Weights of a small transformer language model: vocabulary 32000, tied embeddings.
MLP neurons of a small language model. Each row is named by its layer, matrix (down: output weights) and neuron, and shows model dimensions 192-319. Each number is 128 + 24 x the weight over its row's rms, rounded and kept within 0 to 255. A neuron's up and down rows have the sign that makes its largest values positive.
After each neuron's rows is what it responds to, as a language model described it from the Wikipedia text at the highest values.

L7.down84 [140 153 114 137 140 136  97 103 141 158 121 144 141 156 148 106 145 122  76 123 159 136 106 119 102  70 142  95 172 137 132 143  92 121 109 122 129 127 114 146 154 154 129 101 176 108 100 116 118 114 129 115 118 113 129 106 142 138 118 113 155 117 155  92 100 142 126 114 139 125  88 122 180  82 131 143 128  98 127 160 133 138 121 122 153 108 139 143 125 128 131 183 147 129  81 161 113 148 125 138 143 167 149 154 130 148 169 137 120  96 192 121  98 122 135 130 109 125 162 114 122 135 129 164 161  95 116 109]
Responds to: Tokens completing time or place phrases, chiefly "day" in present-day and commas after a day number in dates, such as "June 20, 2000"; also years, "c." and table pipes.

L4.down162 [159 163 204 117 166 125 101 117 109 149 163 179 112 108 173 141 142 154 107 163 125 142 122  99  98 137  92 132  87 118 148  91 181 115 108 108 111 104 140 144 137 146 116 102 109 136 140 114  92 111  77 116 114 138 131 167  93 179 109 134 121 135 168 142 126  78 143 149 144 134  95 102 119 107 124 104  96 151 150 101 135 127  76 106 108 110 156 156 175 123 144 123 129 104 107 104 119 137 124 120 132 142 136 145 107 147 131 128  99 160 144 137 122 155 119 185 132 161 138 103  97 183  94 156 161 130 140 138]
Responds to: Final tokens of field names in infobox lists and tables, before the colon or value (Area code, Coordinates:, Postal codes, Reference no.), plus some mid-word fragments.

L6.down398 [ 89 120 162 186 122 124 144 178 126 125 110 101 125 131 124 148 149 101 136 109 137 173 163 134 120 184 109 132 137 175 149 115 114 152 100 172 163 109 143 110 125 151 131 147 105 115 106 137 111 109 161 128 108 131 149 132  71 102 111 122 146 115 133 115 136 169 110 181 114 158  93  68 117 128 158 149  87 103 118 144 112  73  76 159 155 123 126 121 140 130 107 139 140 154 147 124 155 135 161 118 123  88 114 127 161 135  91 156 138  80 123 123 129 115 148 103 118 124 155 127 123 166 149 117 143 122 126 111]
Responds to: Early or middle pieces of words split into several tokens, like tu in virtuoso and tur in perturbation, plus name-opening pieces such as Dom, Cam, El.

L6.down101 [138 116 123 112 156 141 126 121 105 125 109 155 140 108 112 135 122 109 131 136  94  60 101 154 156 115 161 130 116 132 138 121 154 153  86 111 135 106  96 119 116 137 110 124 117 140 135 113  59  85  81 129 104  83 126 134 133 133 129 141 112 110 136 123 117 178 120 145 146 144 110 115  83 146 134 131  63 138 133 119 127 150 147 122 105 113 119 126 136 131 133 143 109 139  87 172 137 103 123 145 153 130 121 137 143 138 124  76 114 166 139 128 134 130 143 125  71 123 126 141 125 114 113 140 169  87 101 134]
Responds to: Temporal conjunctions and prepositions opening a clause or phrase, mostly sentence-initial after a period in biographies, such as After, before, since, until.

L6.down244 [120 130 126 139 121 138  81 114 105  98 159  81 121  90 104 139 130 162 103 145 136 129 108 100 119 146 133 124 108 133  93 145 116 147 152  93 125 142  92 132 142 143 122 133 158 150 177  94 146 116 120 141 103 143  98 124 101 123 130  95 153 120 101 113 135 111 110 134 128 123 136 127 104 105 151 121 116 118 154 149 131 108 172 113 129  91 141 135 134 113 111 109 181 150 138 139 142 141 101 124 136 116 110 120 167 142 104 120 116 160  90 121 123 166 131 142 132 140 103  86 109 130 116 166 113 122 170 137]
Responds to: Second word of stock phrases, mainly "place" and "medal" in medal tables ("3rd place", "Gold medal"), also "ZIP Code", "New York City", "did not chart".

L7.down410 [140 137 122 128 132 133 156 151 163 144 190 120 125  94 128 167 131 115 126 118 129 146 132  95  86 122 113  84 163 104 107 185 130 152 131 139  96 121 122 115  94 126  98  94 149 127 181 149 148 109 108 147 137 148 176 107 146 148 132 110 115 152 115 154 139 132  92 153 133 116  75 146 138 117 131 114 144  93 115 108 130 120 137 129 150  94 133 104 160 168 134 107 132 121 100 144 173 151 167 140 147 130 117 120  73 132 150 164 172 108 170 135 114 116 135 162 132 113 129 135 111 136 137 101 137 176  97  60]
Responds to: Opening or middle word pieces in names and foreign titles in tables and lists, e.g. Bos-car-elli, Hu-sey-nov, L-lor-ar, plus " car" and Japanese " no".

L4.down363 [120 120  89  79 148 119 136 108  87 110  91  73 112 135 127 143 130 130 138 142 152 129 116 112 115 156 133 108  61 154 125 130 153 117 149 113 138 134 122 117 132  95 107 115 132 165 109 134 138 108 121 101 118 148 122 161 104 130 171 162  91 126 110  90 119 140 102 158 128 133 143 121 141 141 133 131 173 129 104 131 157 102 103 150 113 187 118 161 124 133 115 153 139 108 165 119 121 125 100 165 143 176 166 115 121 113 106 133 131 114 147 130 121  81  99 129 135 132 138 133 107 149 109 119 127 121 142 151]
Responds to: Short subword pieces inside rare or foreign names and technical terms, often in lists or tables, e.g. T-agh-avi, di-ph-theria, Qu-njian, Cham-bal.

L4.down356 [118 115 138 119 128 103 118 127  97 122 171  68 156 126  80 114 109 140 104 138 112 115 119 113 101 120 124 113  96 126 115 128 127 133 102 112 110  80 138 143 155 124 130 135 152 109 145 121 108 133 137 118 146 142 142  97 122 119  72 139 132 122 119 141  94 141 146 158  87 164 187 141 125 120 124 162 144  95 141 153 129 144 120 143  65 101 130 118 115 161 118 111 163 104 102 147  86 132 136 130 129  82 131 165 116 166 153 147 175 155 158 155 137  86 119 108  82 140 119 124  85 136 123 152 100 136 129 100]
Responds to: Short first pieces of a longer word split into several tokens, often names or rare terms, such as le in leotard/leukemia/lemma, Cat in Categoría, Mon in Monetary.

L7.down446 [139 159 126 158 119 121 156 113 105  84 105 100 130 154 143 107 148 137 155 105 146 118 115 137 156  90 121 159 147 124 102  92  63 132 135 190 162 127 156 181 162  90 143 143 147 105 125 135 152 130 156 115 112  72 126 126 112 141 147  95 137 181 169 121 102 125 150 108 117 129 132 111 128 109 122 104 159  95 137 147 139 131 126 137 113 130  89 110 130 119 110 132 141 105 119 136  81 128 117 143 111 168 178 105 123 135 115 126 121 148 147 105 100 124 144 116 126 122 144 101 151 103  91 140 193 159 148 120]
Responds to: Mainly "On" starting a new paragraph before a date ("On 27 July 2026"), plus slash/pipe separators in career-stats rows and similar prepositions.

L7.down432 [ 90 187 136 117 100 139 148 105  76 114 104 111 112 159 132 136 151 123  95 115 142 128 166 152 185 147 134 142 107 167  67 116 124 171 118 152 145 147 121 142 107 119 165 100 119 158 135 102 137 108 127 133 127 162 154 122 132 172 111 125 111  68 114 138 113 169  71 170 157 127 142 154 126  99 120 142 142 117 125 133 115 139 115 116 147 111 119 132 121  99 110 118 108 107 167 144  97 140 150  89  98 152 105 169 125 114 133 122 149 143 128 131  99 146 137 123  88  96 143 101 131 154 174 112 136 125 130 105]
Responds to: The preposition by introducing a means, agent or author, as in "by shooting", "by running", "works by"; also via, from, and "No." table headers.

L6.down195 [133 118 122 144 126 105 122 133 116 156 147 113 116 105 114 147 150 123  88 168 124 169 134 148 141 153 129 187 100  99 133 145 107 161 151 156 154 144 113 140 102 112 111 165 182  90 130 109 100 186 149 143  90 114 140 141 108 137 110 128 106 152  73 110 138 159 129 111 150 120 119 130 114 107 127 135  96 127 154 115 132 118 120 160 129 120 193 131 115 162 136 138 154 100 126 144 142 114 126 159 120 145 110 139 126  92 144 126 154 158 146 145 116 112  91  90  69 145 156 123 146 101 152 114 179 161  82 124]
Responds to: Prepositions or subordinators opening an adverbial phrase at the start of a sentence or clause, after a period, comma, that, which, where or and, e.g. at the time, in 1847, while, after.

L7.down251 [158 120  89 117 138 155 116 124 148 130 150 109 110 121 129 125 130 117  89 140 113  98 137 189 138 127 126 141 115  86  84 108 110 133 117 133 170 121  71 135 132 151  85 143 154 118 134 118 118  95 108 103 122  98 124 143 128 112 138 146 129 131 111 153 117 105 141 121 136 159  73 121 114  96 122 112 138  98 149 122 152 160 201 143 114 157 138 156 129  94 131 119 128 159 114 122 143 128 106 175 140 115 129 129 152 143 133 111  80 103 158 118 154  92 108 108 174 127 139 109  96 113 169  82 115 131 184 161]
Responds to: Pipe separators, numbers and header words in stats tables (Games played, batted, 2.6), plus mid-word pieces like th in methionine or Németh.

L4.down282 [117 169 168 148 108 119 168 101  89 151 140 138 151 136  81 135 145 159 107 143 141 131 134 122 144 157 132 164 152 132 147 147 137 127 140 147 123 127 114 108 121 154  91  86 107 123  98  94 115 152 138  98 139 131  79 134 124 111 145 191 149 119  89 135 100 134 128  96 124 112 110 134 117 135 156  87 175  96 129 124 131 130 120 158 138 127  96 108 125 147 152  90 107 130 178 111 135 115 157 134 118 138 160  92 130 104 149 129 132 124 123 146 122 166 138 103 135 108 103 137 119 159 125 119 137 100 131  73]
Responds to: Mainly the word population (and density) in Wikipedia census sentences about towns; also would, could, can before a verb, and IPA slashes.

L6.down66 [130 178 133 102 115 137 149 125 116 113 100 127 124 128 137 173 143 153 118 124 132 128 153 103 162 162 134 114 136 145 157 125 142 166 114 116 152 150 148 149 130  99  99  99 138 147 135 141 154 171 128 131 161 153  55 106 118 100 121 153 108  96  98  82 126 150 100 114 140 155 100  92 107 143 124 108 104 131 145 121 150 155  90 146 104 116 116  81 119 183 165 123 122 132 169 110 126 145  89 118 158 122  81 122 127  96 102 154 166 143 156 138 115 112 131 125 121  62 119 100 134  99 157  75  62 111 102 110]
Responds to: Word-piece tokens inside words, mostly single letters s, t, d (super-s-onic, He-t-ty, Whi-s-tle), plus occasional short words like by, Al.

L4.down390 [125 109 141 159 156 121 155 164 152 122 143 133 115 118 104 116 147 122 118 147 138 115 124  86 116 101 155 151  77 133 143 174 114 142 118 138 166 130 155  62 136 150 107 135 157 150  92 135 169 118 116 106 113 136 130 165 132  93 171 118 144 127  72  94  97 125 104 126 143 158 113 107 130 116 145  97 102  75 140 138 137 161 114 105 169 199 109 170  74 149 117  92 125  80 123 146  71 131 162 139 120 133 125 158 130 114 148 123  94 151 155 104 108 136 103 132 136 102 148 116 146 135 156 123 135 141 123 127]
Responds to: Commas (and semicolons) fused to a year or day number in dates and list sequences, e.g. "in 2010,", "October 19,", "1986, 1987", especially in tables.

L7.down193 [123 181 138 114 116 121 158 100 156 143 125 135  58 135 131 156 136 159 140 165 142 109 107 128  81 143 118  71  73 164 105 166  79 123 133 102 113 116  88 161 155 122 113  97 141 110 118  94 134 137 119 118 121 117 124 121 111 129  88 145 139 132 146 107 159 119 122 106 177 152 140 127  97 107  87  94  95 139 138 137 190 112 158 121 140 118  75 165 128 143 109 143 155 149 159 141 131 160 133 138 142 104 129 142 172 121 102 150 143 138 103 129  74  85 130  92 132 137 116 105 114 135 202 122  96 128 108 153]
Responds to: Mostly the word Party as a column header in election result tables; also mid-word pieces of names (Pyaara, Rzhev, Lurgan) and words like one, such, each after prepositions.

L4.down87 [112 165 163 174  85 136 103 112 132 111 126 135 143  99 121 147 136 115 118 119 108  95 176 110 123 118 162 126  98 158  92 112 129 179 120 163 116 104 117 156 184 145 132 155  70 134 139 131 124 115 148 100  92 126 130 142 134 144 123 132  77 122 116  78 199 110 124 140 123 148 165 123 110 124 117 165 101 142 127 139  94 118 100 149 149 139 174  80 147 135 143 143 102  98 126 110 152 113 101 126 132 139 116 126 108 100 125 111 146 127 131  86 115 153 104 140 126 133 139  81 135 116 148 156 131 144 194 105]
Responds to: Middle fragments of coordinates, like °50′ or °48′ in tables; weaker on pieces inside rare names, numbers and words (Did-ier, 3-58, v-isco-sity).

L6.down317 [146 112 130 134 148 117  93 137 110 171 160 120  61  73 100 112 149 198  85 122 103 166 111 121 164 139  82  80 176 129 106 160 105 120 134 141 127 134  93 125 123 125 132 104 148 155 139 122 138  93 143 112 157 155 120 138  88 187 142 118 118 143 143 170  98  95 155 111  86 153 126 148 135 144 113 164  92 153 134 108 112 163 128 126 142 147 140 119 151 133 107 173 163 132 115 155 135 137 110 136 134 131 144 124  76 139 121 146  94 118 111 168 170  96 123 136  75 136 131  96 126 123 130 133 116 141 148 109]
Responds to: Tokens inside wiki-style tables, mostly column-header words and pipe separators (Time, PF, List, Star rating cells), plus scattered prose words for amounts, times and rankings (year, later, best, %).

L6.down296 [116 123 161  87 168  80 138 164 108  69 101 147 127  91 172  79  97 135 150  65 131 150 165 140 158 120 111 133 158 144 124 128 119 127 136  65 124 161 110 162 124  97 117 147 122 150 132 118 112 107 104 118 133 154 175 114 125 115 163 145 101  90 161 138 105 143 145 110 162 102 105 127 117 107 118 115 149  73 119 139 115 140 106 157  77 123 114 101 165 168 143 115 117 125 169 120 132 169 159 137  94 109 124 147 144 108 136 129 168 128 158 163 156 167  85 132 127 128  94  83 153 117 128 134 170 141 115 152]
Responds to: Mostly line breaks after a finished sentence or table row; also by and as inside set phrases (so as to, just as, goes by, drawn by), and the apostrophe in French L'.

L7.down162 [164 124 139 153 107 180 140  97 158 123 156  94 156 133 121 132 151 139 148 122 149 144 125 143 150  93 173  85  92 145 130 141 131 126  80  98  97 114 114  93 106 122 144 137 113 132 126 123 130 118  76 118  98 135 119  94 124  81 116 129 113 122 110 111 134 152 141 108 122  95 143 109 152 129 107 151  94 167  78 123 138 114 134 168  94 133 148 142  99 173 116 127  91 177 110 173 105 182 132 151 109 110 135 103 141 116 134 118 120 118 172 123 123 141 160 104 131 125 115 138 147  88 175 109 187 118 115 114]
Responds to: Short consonant-cluster pieces splitting uncommon names or compounds (air-c-rew, Bit-c-asa, Giuse-pp-ina), plus dash-led infobox entries like Time zone.

L4.down180 [118 125 112 169 128 142  86 116 146 112 125 155 156 119  95 118 130  76 171 156 114 104 137 109 107 128 106 138  55 153 141 148 160 175 128 140 134 128 122 145 115 117 158 177 147 119 145 117 125 189 160 138 123 149 131 171  90 142 119 132 108 134  81 127 166 149 152 125 134  81 130  95 120 165 127 148 114 103 157 126 146 147 119 132 130 115  79  97 126 164 145 165  97 119 141 187  99 127 149 127 139  77 170  83 119 143 111 123 129 114 169 126 145 152 103 139  88 134 195 102 101  84 166 131 174 111 108 128]
Responds to: Clause-initial prepositions and auxiliaries, mainly "In"/"On"/"With" after a line break and "has" after a subject, plus "in" as a word-internal piece (Nintendo, injured).

L4.down433 [ 94  72 107 164 164 176  97 178 130 165 123 137 112 117 143 113 126 107  88 137  93 116 117 129  76 127 130 142 113 132  99 118 112 119 119 153 110 128 111 172 191 173 127 141 126 156 160 118  66 157 175 125  80 119 142 126 179  94 109 108 115 109  64  96 107 132 139 123 118 115 120 104 129 150 113 121 138 163  80 121 149 129 151 140 111 158 112 116  79 117 137 154  89 156 106 138 145 150 159 114 108 166 113 130 124 160 105 119 101 144 156 120 106 152 118  96 122 134 135 145 104 123 117 205 135 136 135 143]
Responds to: First word or word piece after a boundary, such as table cells after a pipe (0, 1–1, Fir), headings (Death, Final), or sentence-initial After; also "lost" and "death".

L6.down153 [161 133 132 113  99 140 105 102 135 121 143 126 103 121 117  84 137 142 158 127 176 133 121 143 153 142 128 129  74 119  97 143 120 148 154  96 155 148 108 135 119 159 108 124  77 155 146 165 135 157 124 164 129 143 109 150 104 131 149 130 121 130 103 138 119 139 128 118 111 118 118 130 158 124 153  94 105  72 114 129 186 107 136 159 135  89 131 132 145 101 130 142 134 111 127 136 125 120 127 156 149 157 155 126 128 104 133 156 141 146 106 153 158 119 173 104 154  95 134 190 150 113 118 140 117 130 116  96]
Responds to: First token of multi-word proper names, chiefly St in churches, clubs and streets, e.g. St Mary's, St Johnstone; also Red, White & Blues.

L4.down173 [151 124 123 139 121 111 139 148 133 107 146 119 131 134 120 121 128 162 144 149 129 146 119 123 154 167 140 130  53 125 114  82 124 204 153 139 133 139 110 141  94 106 125  90 127 163 175 163  98 150 109 124  98 151 129 108 156 162 147 134 131  90 126 111 138 157 146  62 184  87 130  82  97 131 104 182 129  90 126 122 128 132 150 112 114 145 134 100 153 154 124 115 117 124 121 143 165 152  90 126 171  92 145 145 123 177 117 142 138 136 138 139 116 105  64 107 126 154 132 105 139 119  85 142 134 124 110 144]
Responds to: The first piece of a word starting a name, foreign term or title, such as Att(olico), St(udi), Z(alău), It in song titles, and World.

L7.down35 [138  91 162 156 186 152 148 119 125 110 138 166 111 143 143 112 153 165 105 141 120 137 139 136 155 160 103  67 171 128  92  98 119 116  80 139 125 144 144 151 156 109 115 125 121 161 129 153 152  73 138 127  87  62 132 104 121 173 149 139 131 115 156 153 145 152 138 171 119 111 107 151  99 110  80 132  74 131 128 111 138 123 113 109 176 133 211 134  87 135 163 117 128 159 110 155 120 135 171 130 122  92 104  89 124 122 134 142 119 105 176  72 115 137 128 181 109  88 143 147 128 150 148 118 133 160 155 124]
Responds to: Formulaic tokens in Wikipedia infoboxes and tables: "medal" in medal records, birth-date months, "by" in "Preceded by", and cell pipes or bullets.

L6.down335 [110 101 161 158 101 146 126  76 174 128 147 124 146 132  93 143 129 143 105 117 167 109 116 122 143 123 139 121  60 116 151  79 135 157 123 154 115 136 133 122 105 152 169 139 127 170 145 134 124 137 135  95 106 134 164 127 110 118 121 111 135 154 135  93 116 116 140  97 108 162 137 130 111 155 124  76 144  70 141 109 171 139 174 117 106  85 146  94 123  73 138 143 154 147 119 115 159 140 163 135 172 110 126 121 131 117 135 112 127 140 160  87 163 119 125 102 129  89 145 129 109 148  91 106 139 135 157 113]
Responds to: Numbers, percent decimals, dashes, cell separators and unit words in statistics tables and measurements, e.g. ".34%", "Goals", "ft", "Votes".

L4.down46 [ 79 127 153 139 113 146 138 129 150 151 123 141 158 126 129  89 116 124 126 108  63  95 137 138 143  94  84 142 146 151 133  83 121 106 147 133 175 112 101 137 109 142 138 135 135 109 119 108 137 120 119 169 146 110 102 154 104 106 121 131 102 134 106 151 149 109 143 124 114 136 120 116 121 106 150 107 160 120 165 141 101 127 106 140 145 140  87 101  95 146 125 204 165 164 138 149 141 132 151 159 136 137 143 153 141 125 146 149 115 106  89 162 147 103 163  84  91 113 115 114  89 129 134 125 120 119  98 126]
Responds to: Mainly "zone" in infobox lines reading "Time zone: UTC…"; weaker on opening pieces of surnames or rare words (Gre-, Ko-, pe-, shin-).

L7.down183 [121 160 163 177  82 137 147 142  83 120 111 102 148 151 181 157 133 125 110 138 150 104  73  99 114  74  83 139 122 106 126 124 123 128 125 115 128 145 127 160 116 127 128 103 125 167 117 140 100 143 170 102 150 133 147 123 156 150 150 124 164 108 124 134 122 124  91 121 166 125  88 117 156 111 135 116 129 106 108 153 116 110 158 168 113 137 112 111 154 132 126 136 123 123 102 128 164 145 131 136 149 177  75 123 154 108 135 121  95 104 120 144  83 100  84 102 144 145 139 132 126 117 112 104 102 109 156 114]
Responds to: Ends of field labels in infoboxes, lists and tables just before a colon or pipe and a value (ZIP Code, NRHP reference No., DTXSID); weaker on scattered nouns, word pieces and "which".

L7.down316 [112  90  69 121 107 116  98 134 110 151 109 115 131  82 145 130 111 156 146  82 141 127 134 125 134 148  87 105 178 103 146  85 125 111 111 100 118 142 114 128 128 137  99 107 100 146 173 119 120 157 136  95 122 134 137 151 131 127 140 121 168 140 139 150 165 156 122 139 125  87  98  89  91 171 155  89 155 102 106 117 111 158 139 146  96 194 131 183 109  73 133 155 142 126 135 111 151 163 132 122 102 134 114 133 147 154  90 183 108 102 102 125 111  95 132 126 169 101 137 141 149 110 100 132 115  59 146  92]
Responds to: Middle pieces of split proper names and periods inside abbreviations, e.g. Sal-er-nitana, Agui-ler-a, the dot in U.S., Ph.D., No.

L6.down125 [139 145 117 107 106 138 113 116 120 103 122  98 175 138 154 112  92 141 138 112 115 119 107  99 132 166  95 121 121  91 153 138 143 120 145 115 133 138 137 125 102 119 121 142  79 151  84 112 125  98 106 182  74 126 153 141 145 117 140  97 117 111 171 159 146 114 104 141 167 104 116 134  60 140 124 119 106  91 118 133 114 109 118 107  92 165 159 120 111  73 161 120 155 173 126 120  91 143 119 134  94 144 147 117 162 109 143 116 100 117 152  82 105 139 118 123 124  94 150 148 119 142 101 136 103 139 137 141]
Responds to: Inner fragments and hyphens partway through a word or compound, e.g. me-th-ionine, man-go-steen, T-shirts, self-reports, often in tables or lists.

L7.down269 [ 95 138 149 135  94 110 176 128 120 155 136 155 150 123 133 117 102 128 130 145  71  95 116 132 139 149 105 109 108  95 173  98 144  92  96 130 163 134 141 128 147  95  95 118 191  86 142 122 188 138 185 126 120 122 130 166 137 143 128 135 126 161 126 119 155 130 154 129 124 153 114 161 141 131  96 121 149 111 105 134 165  99 104 131 125 108 142 126  96  88 119 150 117 145 166 148 105 122 129  88 128  85 123  98 102 109 122 155 130 129 145 101 167  98 157 140 105 143  98  91 124 112 148 105 105 123 140 173]
Responds to: Numbers, mostly 0, in the cells of sports statistics tables (football apps/goals, cricket, hockey), typically between pipes or semicolons; weaker on scattered mid-word fragments.

L4.down384 [117 130 135 100 131 131 102 117  98 138 131 121 112 115 134  92  95 126 195 137 129 117 144 126 144 137 150 117  71  97 146 147 151  96 135 132 125 156 130 138 138 110 104 133 148 114  93 130 113 133 117 142 136 114 153 143  97 128 106 138  76 145  96 141 108 160 142 116 117 117 146 114 142 147 100 142 150 119 113  95  99 121 125 111 119  99 106 138 130 119 116 139 125 135 129 129 113 146 100 142 153 141 107 104 133 108 130 100  98 119 126 133 133 139 115  65 129  71 113 122 136 107 148 109  78 156 111 120]
Responds to: Capital or lowercase S split off as the first piece of a word or name, often in Wikipedia tables after pipes (SWI, Sylvia, Segafredo, scorned), plus some table-header words (Title, series).

L6.down378 [123 128 111 114 142 153 117 123  95 125 135 102 147 121 116 117 159 102 133 125 108 122 114 120 113 133  83 177 104  97 110 112 132 137 125 133 132  94 152 152 142 137 130 156 144 142 118 158 125 194 140 129  93 102 100 102 130 113 126 154 104 150 125 124 153 134 124  93 171 141 113 103 129 151 148 118  87 135 121  71 166 125 111 110 107 121 121 150 105 178 127 125 130 112  93 138 121 152 113 146 131 116 115 168 130 122 154 209 155 131 103 185 131  77 119 111 118 137 116  99 150 119 142 114  96 189 116 136]
Responds to: Tokens that complete time or date expressions, such as at this point, to this day, September 13, and mid-1970s, plus mid-name pieces like in in Thorin and Vanin.

L4.down149 [147 142 113 115 127 179 131 110 188  97 139 160  86 161 103 161 179 158 103 128 107 166 121 114 136 135 147 130 156 162 136 120 106 147  99 107  81 131 123 149 160 146 122 109 115 149 148 151  92 173 131 113 131 164 103 123  81  97 146 142 125 102 125 121 129 168 112 124 118 130 122 128 102 133 109 137 136 140 161 131 110 120 146 175 125 138 116  76 103 117 165 125 117 101 122 142 157 157 131 132 118 153 125 152 126  67 114 131 156 120 144 129 133 152  49 124 105 130 124 109 102 110 121  98 128 119 130 102]
Responds to: Mostly "by" (and "By" inside words such as Irby, By-Election), plus other clause-opening connectives like in, due, because, while, according, after.